config.toml
n_layer = 12
d_model = 256
n_head = 4
n_kv_head = 1
head_dim = 64
d_mlp = 704
vocab_size = 8192
activation = "swiglu"
norm = "rmsnorm"
norm_place = "pre"
norm_eps = 1e-05
positions = "rope"
rope_base = 10000.0
rope_fraction = 1.0
qk_norm = false
attn_scale = 0.125
bias = "none"
tie_embeddings = true
parallel_block = false
init = "normal"
init_std_qkv = 0.0323
init_std_o = 0.0401
init_std_up = 0.0462
init_std_down = 0.0462
optimizer = "adam_hyperball"
lr = 0.00563
beta1 = 0.9
weight_decay = 0.0
lr_head = 0.01
grad_clip = 1.0
warmup_steps = 250
schedule = "wsd"
decay_fraction = 1.0
decay_shape = "pow"
final_lr_fraction = 0.0
batch_tokens = 131072
seq_len = 256
doc_mask = true
train_tokens = 587800000
steps = 4485
dataset = "wikipedia_en"
MLP neurons of a small language model. Each row is named by its layer, matrix (gate and up: input weights) and neuron, and shows model dimensions 16-79. Each number is 200 + 20 x the weight over its row's rms, rounded and kept within 0 to 999. A neuron's up and down rows have the sign that makes its largest values positive.
After each neuron's rows, "fires on" lists the tokens most often at its 100 highest values on Wikipedia text that the model never trained on. A number after a token or word is its count.

L8.gate104,220,228,218,223,156,192,169,163,209,181,195,212,165,170,176,223,168,182,215,211,221,185,187,170,188,182,202,217,261,187,231,206,162,208,202,185,222,193,215,184,209,215,196,170,180,208,205,170,181,160,180,205,213,220,205,152,171,205,177,218,173,197,179,169
L8.up104,183,176,230,205,196,197,183,179,184,213,214,231,202,224,231,227,193,188,225,216,194,213,199,203,184,202,201,193,224,212,199,165,198,244,166,245,193,187,181,205,219,180,218,201,196,212,206,211,223,175,198,186,221,224,237,183,182,254,196,186,195,172,175,206
fires on: " (" 27, "." 17, " as" 7, "-" 6, "As" 6, "," 6

L8.gate478,201,198,215,219,216,173,189,228,193,238,151,188,182,162,188,201,212,185,169,187,212,204,214,198,200,233,177,170,197,220,178,184,229,198,203,201,167,198,197,182,205,178,172,215,188,215,190,218,161,195,200,225,207,212,226,174,237,217,193,191,196,192,195,144
L8.up478,184,203,208,175,218,206,212,161,209,208,212,220,211,198,195,246,221,221,200,234,193,193,183,211,205,190,192,192,212,187,243,169,167,207,228,178,193,237,205,165,206,207,188,197,208,188,200,222,208,194,188,257,217,176,222,206,202,204,160,186,199,213,215,205
fires on: "ap" 20, "uk" 14, "ak" 12, "and" 5, "k" 5

L8.gate175,210,216,179,199,237,219,201,171,219,211,193,184,218,207,191,181,210,202,203,224,188,202,225,216,214,202,186,180,201,184,203,235,206,201,208,223,177,185,223,198,181,170,191,198,208,205,195,186,206,177,206,212,201,245,233,207,210,188,216,222,169,211,186,233
L8.up175,218,180,214,252,196,182,211,198,177,199,162,216,208,213,205,221,216,208,226,239,167,229,173,199,203,183,251,214,190,188,190,208,176,185,202,218,204,233,222,194,157,229,190,206,175,196,213,219,213,186,222,174,238,202,174,214,202,223,216,215,205,192,179,171
fires on: " " 55, "." 31, "–" 10

L4.gate396,172,214,196,188,173,236,213,174,210,215,204,222,190,158,217,247,158,219,225,198,215,200,172,205,187,161,195,237,207,223,225,196,160,201,227,209,180,192,214,198,210,186,226,207,166,191,232,229,187,184,218,210,215,201,197,199,214,211,169,206,195,185,196,237
L4.up396,200,176,222,213,222,164,185,173,193,214,203,229,159,203,203,207,202,202,209,202,203,207,163,191,189,223,262,215,208,203,225,204,193,219,230,219,192,237,222,217,217,191,204,193,188,188,174,175,198,192,202,209,190,186,219,190,178,204,194,187,181,195,172,180
fires on: " for" 27, " as" 10, "in" 9, "As" 7, "en's" 6, ":" 5

L9.gate195,185,197,209,184,180,201,190,182,177,185,191,206,189,161,234,175,229,164,222,186,209,209,224,234,193,226,194,222,233,218,187,213,201,168,206,188,208,191,195,254,205,186,186,208,177,215,216,171,200,235,203,191,192,227,182,222,146,225,237,182,149,210,184,206
L9.up195,183,185,207,160,211,189,200,195,200,201,176,215,225,210,225,189,225,185,226,166,195,157,214,190,177,211,197,194,234,216,185,207,198,238,179,186,257,197,222,211,219,154,172,173,181,200,209,202,187,177,188,193,204,206,197,196,178,198,193,209,203,200,205,194
fires on: " E" 34, "==" 18, " —" 13, " v" 9, " C" 8, "===" 5

L9.gate512,164,211,221,197,212,181,212,196,183,197,230,209,204,223,170,191,168,186,208,183,194,211,224,221,218,217,223,169,178,209,193,196,228,215,221,194,202,201,223,197,215,159,145,166,183,203,228,152,175,184,219,228,217,201,175,208,221,194,202,203,222,208,196,192
L9.up512,189,201,163,232,185,254,172,202,198,228,220,215,163,211,186,209,209,234,218,170,169,202,206,154,189,205,215,201,146,195,159,161,206,199,185,204,207,209,194,191,202,216,210,225,184,194,205,204,205,226,229,203,215,188,182,248,199,163,213,195,212,196,219,163
fires on: " b" 35, "\n" 32, " B" 15, ")\n" 8

L8.gate525,223,214,221,165,204,202,198,200,172,205,248,177,221,253,180,232,216,189,188,229,191,182,188,204,211,194,215,187,176,228,209,213,191,194,217,186,192,177,213,172,211,189,231,198,218,217,225,171,203,221,223,209,170,192,145,216,230,188,188,230,209,216,206,212
L8.up525,192,237,214,211,217,192,200,186,170,203,189,183,221,254,188,207,189,204,203,183,191,219,191,194,206,217,207,236,179,200,228,195,221,200,204,203,188,222,177,211,191,167,167,220,146,219,204,176,214,206,192,218,191,218,214,218,207,153,189,163,209,218,177,245
fires on: "," 84, " " 8

L9.gate110,213,235,209,215,206,221,181,203,193,205,207,204,155,189,194,224,236,183,214,196,213,181,168,193,220,202,222,220,189,158,198,194,189,201,178,176,211,246,191,178,186,214,185,206,176,219,194,188,170,205,202,235,195,200,213,228,195,191,208,233,212,147,208,205
L9.up110,191,188,200,212,193,175,161,186,209,202,209,178,190,192,192,200,183,224,211,208,254,193,188,197,185,217,197,189,242,228,195,217,176,200,190,204,157,205,201,220,220,186,195,223,210,198,198,199,209,205,195,196,192,234,182,157,180,178,225,178,218,210,209,236
fires on: "r" 32, " " 19, " P" 17, "ig" 7

L5.gate473,229,191,185,231,223,195,226,193,196,164,239,175,181,197,226,202,209,176,203,198,201,200,197,227,180,233,195,209,206,198,197,175,184,183,192,182,216,179,198,164,193,228,187,177,180,219,203,186,211,196,214,224,228,207,161,194,190,242,179,228,195,204,205,187
L5.up473,198,157,189,204,206,167,188,197,206,190,205,193,169,183,200,176,192,203,211,200,200,178,199,219,203,219,216,220,203,167,190,211,166,179,184,169,218,203,184,192,221,212,164,189,178,233,212,198,224,212,185,169,204,225,227,171,177,188,170,192,218,220,223,195
fires on: " |" 74, "." 9, " AUS" 6, "-" 4, ":" 4

L7.gate454,184,222,210,224,179,192,199,206,176,194,182,224,194,201,196,178,191,177,196,214,194,172,225,181,206,205,187,203,184,176,222,168,179,227,221,201,235,221,210,185,185,161,185,191,197,224,213,187,223,203,207,191,218,223,204,223,145,239,235,185,194,210,190,225
L7.up454,189,206,206,222,202,208,202,252,204,228,190,207,181,195,237,213,202,215,206,183,196,183,218,205,202,207,204,220,182,175,215,227,213,216,143,224,229,204,183,223,194,186,210,174,204,181,212,202,172,163,157,229,211,196,195,211,207,181,172,180,229,224,199,198
fires on: " R" 27, " W" 8, " Dr" 7, " l" 7, " He" 4, " She" 4

L9.gate599,173,232,197,188,191,192,208,182,141,184,205,218,205,180,202,191,201,225,187,215,170,217,226,189,189,183,166,187,175,173,189,157,184,212,228,245,206,203,194,202,170,192,178,199,196,192,173,219,187,210,179,200,156,198,219,178,179,200,165,186,196,191,224,242
L9.up599,221,217,213,213,226,226,234,216,199,181,196,172,221,223,167,223,212,206,190,188,200,184,218,188,153,223,197,206,214,240,181,188,189,188,198,216,212,205,192,202,218,211,197,207,172,221,196,216,195,201,181,244,209,208,180,197,244,187,197,180,187,215,205,218
fires on: " D" 31, "." 29, " G" 8

L9.gate623,201,200,245,193,209,183,210,158,217,190,205,180,183,198,216,217,207,153,197,221,186,199,211,222,209,232,207,207,238,170,191,217,202,260,212,160,192,199,189,212,172,189,215,224,175,209,230,184,233,188,202,182,158,210,204,183,224,166,179,194,184,212,211,189
L9.up623,216,230,231,163,190,211,197,192,233,235,218,166,214,194,181,184,194,203,177,216,182,158,205,250,204,206,210,190,185,207,213,237,220,209,210,239,195,215,178,208,184,212,234,181,211,184,190,199,137,264,208,207,203,171,195,209,190,214,170,206,196,195,188,189
fires on: " " 31, "–" 9, "200" 8, "===" 7, "199" 6, "==" 6

L8.gate158,183,211,241,204,163,186,223,223,223,226,216,197,223,205,206,247,189,219,202,183,169,216,185,214,177,173,222,238,179,233,216,220,204,198,214,196,210,213,210,218,191,216,201,201,209,180,194,176,197,228,230,212,208,200,194,207,219,198,189,205,182,231,195,212
L8.up158,207,241,231,205,230,190,222,195,201,202,223,221,169,214,230,161,179,189,214,228,166,215,190,180,170,197,185,195,187,220,212,195,238,217,210,200,205,184,220,206,210,222,199,219,185,166,198,171,182,176,238,202,200,220,193,198,193,180,194,223,196,231,171,211
fires on: " " 24, "." 16, "-" 13, "0" 6, " U" 4, "ir" 4

L5.gate241,212,210,184,196,233,189,178,180,221,192,204,205,205,185,175,163,193,192,230,219,189,193,212,234,193,213,247,211,201,180,237,206,191,194,220,192,196,208,173,212,203,205,196,201,198,218,209,207,209,199,213,191,202,233,196,194,188,238,187,172,199,195,227,184
L5.up241,237,209,228,192,184,170,181,166,180,222,166,186,212,190,197,186,195,202,218,207,194,192,193,154,220,176,182,200,210,233,186,235,196,201,189,211,202,221,168,195,214,177,215,229,190,171,209,219,215,203,193,175,196,163,216,205,196,198,202,184,219,214,232,210
fires on: " and" 48, " as" 18, " As" 8, "," 7, " or" 6, " &" 4

L8.gate516,162,224,220,212,203,187,219,147,193,179,191,179,202,193,191,169,201,178,202,199,205,186,187,181,226,178,167,183,158,193,197,169,220,155,208,188,154,182,177,197,208,188,182,182,198,234,211,214,192,254,199,187,194,201,207,188,223,201,185,196,201,183,205,212
L8.up516,194,183,235,219,197,199,196,225,178,208,178,217,200,177,185,232,187,186,196,208,227,213,210,226,188,189,203,223,214,206,158,161,205,207,166,204,223,230,187,154,212,208,185,184,169,210,232,233,191,209,207,234,216,181,238,186,182,215,189,197,203,189,185,209
fires on: "ch" 12, " K" 12, "k" 11, "ob" 10, "ig" 5, "uk" 5

L8.gate493,175,225,227,230,233,212,173,242,222,198,187,186,161,186,207,172,177,202,184,202,192,183,214,208,188,207,186,172,192,205,220,212,222,184,176,188,187,228,225,175,220,194,209,189,243,172,167,224,178,177,177,214,191,176,186,215,193,213,202,160,199,190,184,229
L8.up493,209,222,193,213,215,198,197,174,197,195,205,194,208,197,195,219,148,225,188,217,187,185,218,207,174,175,198,233,191,212,211,209,203,200,212,172,194,226,216,200,163,187,190,218,202,194,213,207,195,216,175,201,169,197,223,178,208,217,209,191,240,194,203,227
fires on: " U" 15, " W" 14, " Long" 10, " Dr" 6, " No" 5, " " 5

L9.gate9,180,214,189,224,170,185,187,191,208,202,189,183,171,204,225,214,198,154,190,217,218,185,200,193,207,182,186,192,213,180,235,219,167,214,193,187,207,211,225,138,164,195,190,212,166,204,196,207,213,178,183,197,227,199,212,193,176,205,187,213,201,203,181,160
L9.up9,210,186,214,188,212,207,184,196,170,197,196,194,192,227,216,196,185,171,206,172,221,221,217,202,176,240,209,155,211,169,222,213,201,211,207,186,194,197,223,207,199,202,199,183,193,188,187,222,190,205,211,201,245,205,209,203,195,197,230,207,190,174,192,171
fires on: " p" 34, " P" 18, "p" 6, "aw" 5

L5.gate697,205,184,240,219,233,200,202,172,173,158,163,215,223,217,185,166,176,198,162,208,220,162,191,201,184,189,213,205,224,180,212,194,206,203,185,219,182,216,171,177,212,157,205,219,163,176,177,195,189,170,262,181,204,208,185,202,219,231,213,224,206,217,224,190
L5.up697,190,230,221,193,186,201,209,181,206,144,223,168,194,214,209,191,212,180,200,216,204,214,214,199,192,209,218,194,222,198,200,174,246,213,191,207,231,194,184,188,200,206,189,194,171,222,221,224,208,180,196,192,225,207,189,220,181,189,211,210,224,224,183,197
fires on: "." 82, "," 7

L7.gate250,211,199,245,199,235,177,226,185,224,146,220,226,175,191,194,205,228,188,225,196,209,250,167,187,181,203,196,197,223,217,204,199,175,208,198,150,176,165,185,191,197,207,185,174,199,204,179,214,211,229,193,186,230,227,221,170,185,199,206,194,204,210,210,188
L7.up250,194,197,193,202,215,207,216,184,191,201,233,177,165,160,220,171,213,175,213,197,182,190,205,191,185,173,159,159,230,179,181,223,209,201,193,183,207,210,187,165,167,204,180,179,191,190,199,200,174,193,200,220,187,229,222,213,210,155,178,216,209,220,188,197
fires on: " |" 47, "ur" 5, "." 4, "-" 4

L4.gate17,210,170,203,162,213,220,189,186,219,219,153,229,168,183,184,174,244,208,255,209,174,237,189,175,216,195,210,196,225,195,192,186,203,210,217,200,160,213,211,169,200,176,168,201,200,195,216,197,166,230,202,238,191,224,186,193,171,187,198,179,199,206,215,178
L4.up17,198,209,235,182,217,210,226,237,170,192,214,195,198,243,182,189,199,197,166,212,198,180,242,211,215,232,194,197,198,197,208,175,230,264,198,187,188,219,182,223,199,223,204,201,173,199,242,209,185,181,207,168,217,197,227,216,207,232,231,185,206,222,213,195
fires on: " |" 35, " " 9, "o" 6, "ean" 6, "1" 4

L7.gate283,215,168,220,186,183,189,226,209,227,190,198,218,181,192,204,190,225,212,238,206,193,171,162,196,220,230,221,246,226,174,191,209,188,217,227,169,175,199,219,217,197,217,213,171,185,223,179,208,179,212,192,229,229,215,190,205,198,199,197,201,224,208,184,217
L7.up283,189,198,211,233,178,223,206,208,233,218,177,194,187,194,188,192,225,180,230,217,217,210,168,173,196,180,167,212,198,176,228,216,206,184,173,184,218,208,234,177,197,219,198,182,194,211,208,191,192,177,192,206,181,203,236,233,197,210,253,201,190,204,191,205
fires on: " res" 30, "ass" 7, "res" 6, " pres" 5, " interp" 5, " conc" 4

L4.gate329,208,193,245,191,188,202,204,206,216,176,215,210,203,196,211,201,195,198,165,202,205,185,190,231,206,164,185,219,206,218,215,195,188,201,167,208,174,189,238,213,232,192,205,180,185,168,209,231,188,205,195,236,187,159,189,183,204,214,190,193,233,197,193,208
L4.up329,215,175,234,187,187,237,175,190,181,176,184,216,187,172,210,152,186,190,232,189,194,194,165,243,186,193,193,197,201,142,232,189,179,182,196,196,158,223,227,238,234,211,175,225,180,194,224,210,203,187,218,178,213,212,216,188,217,230,192,167,179,205,151,156
fires on: " |" 35, "=" 14, "M" 8, "The" 6, " " 6

L7.gate635,204,219,186,202,188,223,193,217,209,199,215,190,182,213,188,181,229,188,141,214,226,194,166,213,211,173,179,220,225,192,201,218,198,224,206,190,227,217,183,207,231,164,219,159,205,178,225,238,203,202,220,193,169,226,212,188,218,184,185,203,177,196,181,182
L7.up635,213,247,183,161,242,221,222,231,180,223,201,236,218,184,222,196,198,168,173,219,242,212,165,231,193,204,151,189,259,208,187,167,193,207,242,216,196,181,205,185,195,190,192,200,193,187,206,189,172,229,159,201,229,200,182,213,227,202,194,194,216,205,175,183
fires on: " " 43, "197" 15, " −" 12, "+" 8, "–" 5

L5.gate69,186,210,198,220,183,198,224,191,180,208,173,231,212,172,212,199,202,165,185,237,193,186,175,216,223,210,211,228,219,210,153,189,199,187,197,234,177,193,227,191,217,188,196,188,216,217,216,189,231,187,237,220,219,208,225,181,174,200,203,199,192,230,214,228
L5.up69,180,162,225,148,171,186,226,166,198,201,198,216,211,225,223,208,219,170,226,187,206,182,164,210,218,200,215,182,197,177,206,240,198,221,214,188,198,204,218,207,187,189,187,207,201,217,202,146,201,198,204,218,202,203,212,226,194,202,174,159,199,212,218,201
fires on: "==" 61

L9.gate523,209,199,206,168,222,208,233,214,227,193,230,190,206,202,200,234,164,160,230,192,225,200,174,237,193,231,181,205,193,177,192,184,193,199,180,228,200,209,204,205,189,224,202,230,210,175,170,198,191,201,192,200,224,202,182,194,193,205,190,232,195,228,173,187
L9.up523,221,222,209,218,174,203,214,164,190,194,225,192,211,165,200,173,179,203,213,185,192,190,185,211,139,196,192,200,207,147,203,211,180,211,208,201,180,212,221,191,199,223,198,188,200,197,196,180,216,202,196,170,224,197,189,184,208,134,177,184,196,205,175,193
fires on: "==" 32, " " 24, " |" 14, ")." 11, "." 9, "===" 5

L8.gate381,184,200,200,233,177,207,200,137,190,206,199,210,184,191,195,208,205,202,204,231,207,187,227,207,221,218,195,187,198,155,178,226,208,231,172,195,173,202,243,185,198,188,192,185,182,227,189,192,208,199,208,188,232,186,218,215,245,195,221,198,180,197,201,180
L8.up381,174,236,191,230,197,203,196,237,200,161,203,188,210,190,209,191,172,213,209,243,204,183,213,237,222,227,239,194,203,216,173,236,195,183,186,212,178,220,220,193,203,213,191,173,191,193,206,210,213,197,186,159,202,214,165,178,218,196,195,228,191,236,195,194
fires on: " Har" 19, "." 18, "Th" 9, " He" 9, " Th" 8

L7.gate104,198,183,222,201,189,177,189,188,229,199,200,201,209,257,207,201,208,179,203,216,184,183,193,197,214,210,224,201,211,225,198,193,158,191,223,185,199,185,195,203,183,184,198,201,188,190,184,248,195,196,218,192,190,201,177,231,164,206,177,192,199,213,207,193
L7.up104,193,225,199,191,202,185,224,186,191,238,200,194,145,220,192,198,164,204,207,201,177,177,177,206,171,205,204,212,208,177,191,176,195,197,230,174,191,211,204,205,190,156,186,210,174,170,190,188,205,196,210,207,231,187,218,226,224,192,243,248,199,241,173,214
fires on: "," 44, " " 18, "l" 6, "." 6

L9.gate60,212,206,169,188,190,217,218,172,171,216,216,209,206,253,178,217,219,189,167,215,173,174,178,210,174,190,206,207,205,201,186,200,232,169,180,182,201,173,191,169,207,223,229,233,178,243,204,213,203,201,196,224,165,212,189,210,181,209,186,145,186,191,192,196
L9.up60,206,180,212,183,192,211,157,208,207,237,200,211,203,218,176,212,183,202,170,214,207,198,218,223,166,208,237,206,198,201,211,198,200,191,218,197,206,179,214,200,228,217,208,178,229,209,170,209,188,259,218,216,201,188,143,212,180,197,190,182,195,227,179,240
fires on: "," 23, "-" 14, " water" 10, " road" 4

L8.gate157,185,214,210,177,222,211,179,194,204,192,227,222,202,194,238,169,182,183,186,221,191,225,250,214,162,210,165,253,232,190,180,152,226,209,214,198,187,217,209,179,182,230,187,186,208,175,197,221,221,185,204,173,208,208,216,157,197,223,195,234,185,245,197,209
L8.up157,238,224,173,187,209,224,169,222,212,187,181,191,217,233,215,195,227,228,150,206,217,194,208,213,191,216,187,196,202,198,162,203,216,216,185,196,194,179,202,196,213,218,217,179,202,186,191,202,186,184,199,210,188,205,206,186,239,200,196,216,219,207,200,223
fires on: "." 45, "," 10, "K" 6, "N" 5, "V" 4

L4.gate653,258,196,230,199,213,235,187,208,238,225,225,183,189,165,154,187,191,201,214,180,194,165,199,189,202,179,184,210,165,182,191,179,192,241,207,199,197,216,201,147,211,214,211,186,178,203,174,175,192,206,181,210,161,225,211,186,194,189,192,219,198,194,239,212
L4.up653,184,194,209,189,180,184,203,179,172,218,202,216,199,172,184,173,206,228,198,188,218,198,234,173,202,182,196,221,179,167,188,179,192,234,235,200,177,153,173,158,195,201,225,178,192,209,202,211,194,214,188,179,195,200,205,219,188,195,199,212,176,207,196,168
fires on: ".\n\n" 67, "." 8, ").\n\n" 6, "\n\n" 5, ".\"" 4, ".\"\n\n" 4

L7.gate196,189,210,242,198,211,189,210,188,201,177,229,193,183,166,181,214,166,181,199,186,198,212,194,175,170,192,172,220,184,199,189,199,170,213,191,207,199,202,183,230,167,192,216,207,171,223,157,193,185,209,210,178,214,218,203,172,197,234,174,181,248,209,170,197
L7.up196,231,215,226,202,207,211,186,190,206,219,186,186,204,174,199,170,224,195,206,194,216,176,196,241,211,212,163,204,189,163,211,195,191,181,203,200,190,213,207,187,207,191,209,157,184,227,170,186,219,181,176,165,189,221,194,211,219,188,213,204,187,211,196,148
fires on: " |" 40, ":" 28, " f" 23

L4.gate268,202,178,179,197,238,208,209,183,194,225,192,227,212,232,206,223,159,192,230,215,166,181,219,194,179,208,151,196,208,180,195,186,176,206,218,205,201,222,197,206,182,159,201,227,188,217,209,207,140,163,191,190,162,170,187,226,176,179,194,230,228,206,208,190
L4.up268,206,205,226,209,199,234,213,209,182,198,176,191,183,227,207,222,193,186,219,166,184,219,193,137,168,200,219,182,214,241,208,177,202,233,219,230,196,185,207,225,187,230,207,211,220,201,215,210,233,177,186,197,192,214,144,185,215,167,230,174,216,214,208,224
fires on: " and" 24, " P" 11, " G" 10, " |" 8, " L" 5

L7.gate438,167,203,193,239,202,211,222,189,191,176,218,198,183,236,180,170,189,189,206,195,211,192,182,192,205,209,205,199,226,184,193,173,212,256,198,212,197,203,163,207,222,202,199,202,187,187,189,214,187,196,212,207,172,236,192,234,184,191,200,265,195,191,216,162
L7.up438,143,205,208,221,187,222,196,195,202,164,211,208,219,215,217,191,193,194,236,194,187,183,218,186,178,201,220,204,226,197,179,208,215,214,218,194,205,203,184,142,176,206,199,201,177,202,168,190,206,185,212,191,193,168,235,229,219,169,197,206,185,214,171,201
fires on: "." 62, "ö" 4, "re" 4

L4.gate700,218,219,237,214,184,170,186,186,207,175,182,169,161,170,199,251,190,140,209,172,208,178,192,174,188,222,237,191,186,222,190,190,169,196,193,194,209,174,214,197,190,212,205,198,188,222,181,181,168,189,224,222,187,206,242,173,175,188,177,202,227,208,183,198
L4.up700,215,175,207,190,168,190,188,190,152,187,232,203,187,180,169,187,213,213,205,183,210,168,186,222,203,210,188,197,190,200,196,217,191,186,192,216,214,179,202,195,227,199,211,191,191,191,193,211,213,198,208,204,180,191,245,166,179,148,191,198,189,174,195,192
fires on: " ex" 20, " first" 15, "Early" 7, ":" 7, " Ex" 4

L5.gate349,217,256,224,236,173,214,204,173,196,210,169,185,183,178,217,228,204,161,178,195,216,177,187,168,209,193,194,190,212,171,194,206,217,215,219,182,221,171,171,202,205,229,223,212,182,209,205,239,174,191,182,202,196,225,196,209,183,173,204,169,175,177,199,188
L5.up349,212,227,190,177,224,196,196,194,143,214,187,183,183,202,208,164,194,219,183,189,224,225,191,173,192,216,211,202,176,171,172,251,196,176,187,202,184,231,231,198,225,165,213,196,165,183,183,236,177,178,247,208,218,195,190,202,205,213,182,205,203,194,198,216
fires on: "–" 20, "/" 14, "-" 6, "est" 5, "t" 4, "led" 4

L4.gate597,214,211,206,224,180,207,226,175,211,209,170,203,185,187,180,181,181,193,233,194,152,193,189,208,192,186,203,217,168,212,180,190,177,222,252,174,166,217,218,187,244,183,213,201,178,195,221,196,231,213,209,180,213,219,192,196,205,193,221,196,193,211,210,185
L4.up597,187,213,188,244,190,199,215,166,198,182,213,190,216,165,171,188,210,179,199,195,188,219,188,166,143,219,233,225,212,178,244,215,203,224,194,186,180,209,190,189,198,211,177,194,174,179,187,200,167,191,201,210,208,160,211,193,200,184,184,207,173,210,183,145
fires on: ".\n\n" 50, "c" 9, "==\n" 6, "Co" 4, ").\n\n" 4

L4.gate200,229,213,221,210,186,187,188,177,206,174,232,181,170,180,178,174,155,187,195,190,184,187,217,207,178,179,150,172,210,210,190,184,223,224,193,208,197,187,174,174,178,190,226,228,182,230,184,224,201,224,198,167,189,201,188,203,252,225,213,211,216,219,177,226
L4.up200,196,190,222,205,171,194,204,198,181,222,177,181,208,182,168,199,168,192,169,214,170,226,183,212,205,213,178,194,222,188,217,213,193,182,208,207,170,213,210,196,198,234,195,186,239,219,203,196,191,224,209,188,166,182,221,174,226,212,208,196,183,211,216,192
fires on: " as" 18, " other" 17, " |" 15, ":" 8, " various" 7, " The" 7

L5.gate330,226,181,190,218,189,213,216,173,202,211,188,171,177,166,190,205,216,179,235,214,236,207,197,183,205,180,184,201,216,219,220,158,199,186,216,197,173,194,203,203,252,190,194,196,183,212,184,189,200,210,185,223,182,222,215,238,190,187,182,198,210,196,238,172
L5.up330,197,203,225,190,165,211,159,226,176,193,208,180,236,206,170,190,212,202,219,200,235,215,198,203,195,221,209,198,207,185,228,198,171,209,211,231,169,203,218,183,219,205,199,183,205,243,222,213,246,146,184,191,201,200,235,225,219,214,196,164,249,236,205,223
fires on: " " 47, "     " 8, " standard" 5

L7.gate503,202,228,188,188,177,199,238,157,213,165,210,213,236,212,182,212,189,223,169,226,207,170,182,218,219,191,196,164,178,175,206,218,225,194,236,191,210,172,193,179,211,227,186,169,162,191,187,208,171,196,216,218,204,202,159,195,192,171,202,188,168,178,217,204
L7.up503,201,184,183,211,207,221,208,195,182,192,213,195,187,203,212,182,196,192,207,199,225,150,211,211,203,216,188,200,197,217,217,174,190,197,203,176,216,217,204,229,167,192,214,174,191,215,185,233,161,196,220,220,227,224,199,211,191,195,205,186,188,191,158,192
fires on: "," 23, "-" 12, "–" 12, " (#" 4

L4.gate398,243,232,215,215,202,218,215,180,221,184,183,162,177,164,208,186,191,169,202,206,167,195,201,216,213,211,207,202,229,214,214,196,212,208,199,193,194,245,226,199,196,231,188,192,196,183,211,217,197,202,248,191,182,179,172,198,242,203,202,195,215,191,201,199
L4.up398,201,194,208,179,160,231,206,196,221,241,217,200,191,177,238,232,203,188,215,167,200,192,199,240,180,209,205,201,224,209,227,207,196,198,211,198,202,224,208,195,200,196,175,197,205,204,200,184,182,232,176,191,189,210,235,181,204,207,227,175,239,188,191,207
fires on: "200" 45, " " 18, " Sim" 12, "201" 5

L7.gate271,216,223,183,196,202,197,222,224,172,193,197,159,224,206,233,225,187,204,173,236,213,171,210,226,198,173,185,238,186,192,203,206,171,186,222,212,156,181,217,197,220,205,226,202,218,191,173,194,185,220,201,187,183,214,203,259,220,182,205,206,178,177,221,173
L7.up271,160,223,188,176,214,171,187,172,215,233,191,229,202,162,205,227,179,192,195,218,240,214,248,225,204,186,196,215,230,195,200,206,215,193,204,205,181,161,187,196,191,205,207,165,240,224,219,184,189,226,208,175,203,197,229,224,231,182,193,224,215,173,193,157
fires on: " Mc" 22, "–" 13, " by" 12, " Mac" 7, " \"" 7, " " 6

L5.gate182,208,217,212,196,220,217,188,208,179,214,202,202,187,224,203,183,185,136,212,222,191,199,187,198,188,188,162,180,183,217,216,205,188,204,189,208,186,241,195,185,179,194,208,222,216,209,196,214,187,200,223,223,214,191,226,208,198,203,175,243,190,193,200,201
L5.up182,218,203,167,233,244,200,181,201,200,210,224,206,188,216,206,175,189,186,175,170,212,211,190,178,141,199,177,216,231,190,219,157,180,237,192,194,200,213,253,210,175,195,194,193,219,167,201,209,196,205,208,205,173,212,207,214,189,229,156,217,187,213,200,158
fires on: " P" 83, " p" 6

L7.gate86,229,190,179,191,198,206,219,157,223,191,196,249,176,204,227,212,209,218,187,191,181,176,171,224,190,236,207,215,215,168,198,201,194,190,204,158,218,199,191,190,193,201,200,228,188,199,184,152,200,210,179,186,226,224,179,180,185,182,165,203,215,205,191,173
L7.up86,179,213,227,151,151,160,152,182,199,213,207,225,169,190,195,162,190,214,197,177,179,236,206,204,216,246,195,198,212,202,199,195,230,206,185,218,196,193,184,205,181,204,176,192,227,205,198,175,219,186,187,191,239,208,188,199,211,211,157,181,236,193,169,206
fires on: " |" 72, "-" 10, "S" 7, ";" 4

L8.gate280,228,210,188,215,207,199,176,186,205,194,198,171,225,164,188,225,203,222,212,205,187,201,226,222,206,208,224,199,178,178,211,204,182,190,226,184,206,198,210,146,220,210,225,198,186,170,193,162,176,174,213,207,195,248,200,201,204,189,169,184,212,240,229,175
L8.up280,223,200,223,215,227,200,203,200,155,208,219,186,224,175,217,229,208,212,235,201,210,204,208,173,189,170,164,183,165,222,213,179,199,196,172,197,173,202,170,233,174,173,197,197,183,208,181,206,200,208,181,174,172,205,225,235,154,223,210,191,221,187,150,212
fires on: " and" 49, "," 25, " but" 19

L7.gate489,204,209,200,207,209,215,206,207,195,174,171,196,196,139,227,200,205,213,165,193,232,197,227,203,215,187,183,215,189,177,197,224,189,208,202,182,203,209,197,164,200,194,218,190,221,190,205,202,237,250,204,205,189,211,187,188,183,214,203,175,219,249,168,209
L7.up489,206,223,227,218,208,210,207,192,200,180,202,198,189,163,190,224,205,193,167,219,183,199,245,223,150,179,168,209,201,207,234,182,156,198,202,206,176,208,168,248,216,197,224,195,204,201,166,211,201,205,198,180,220,206,197,207,207,160,218,224,190,194,231,215
fires on: "," 24, "2" 12, ")" 9, "3" 8, ")," 6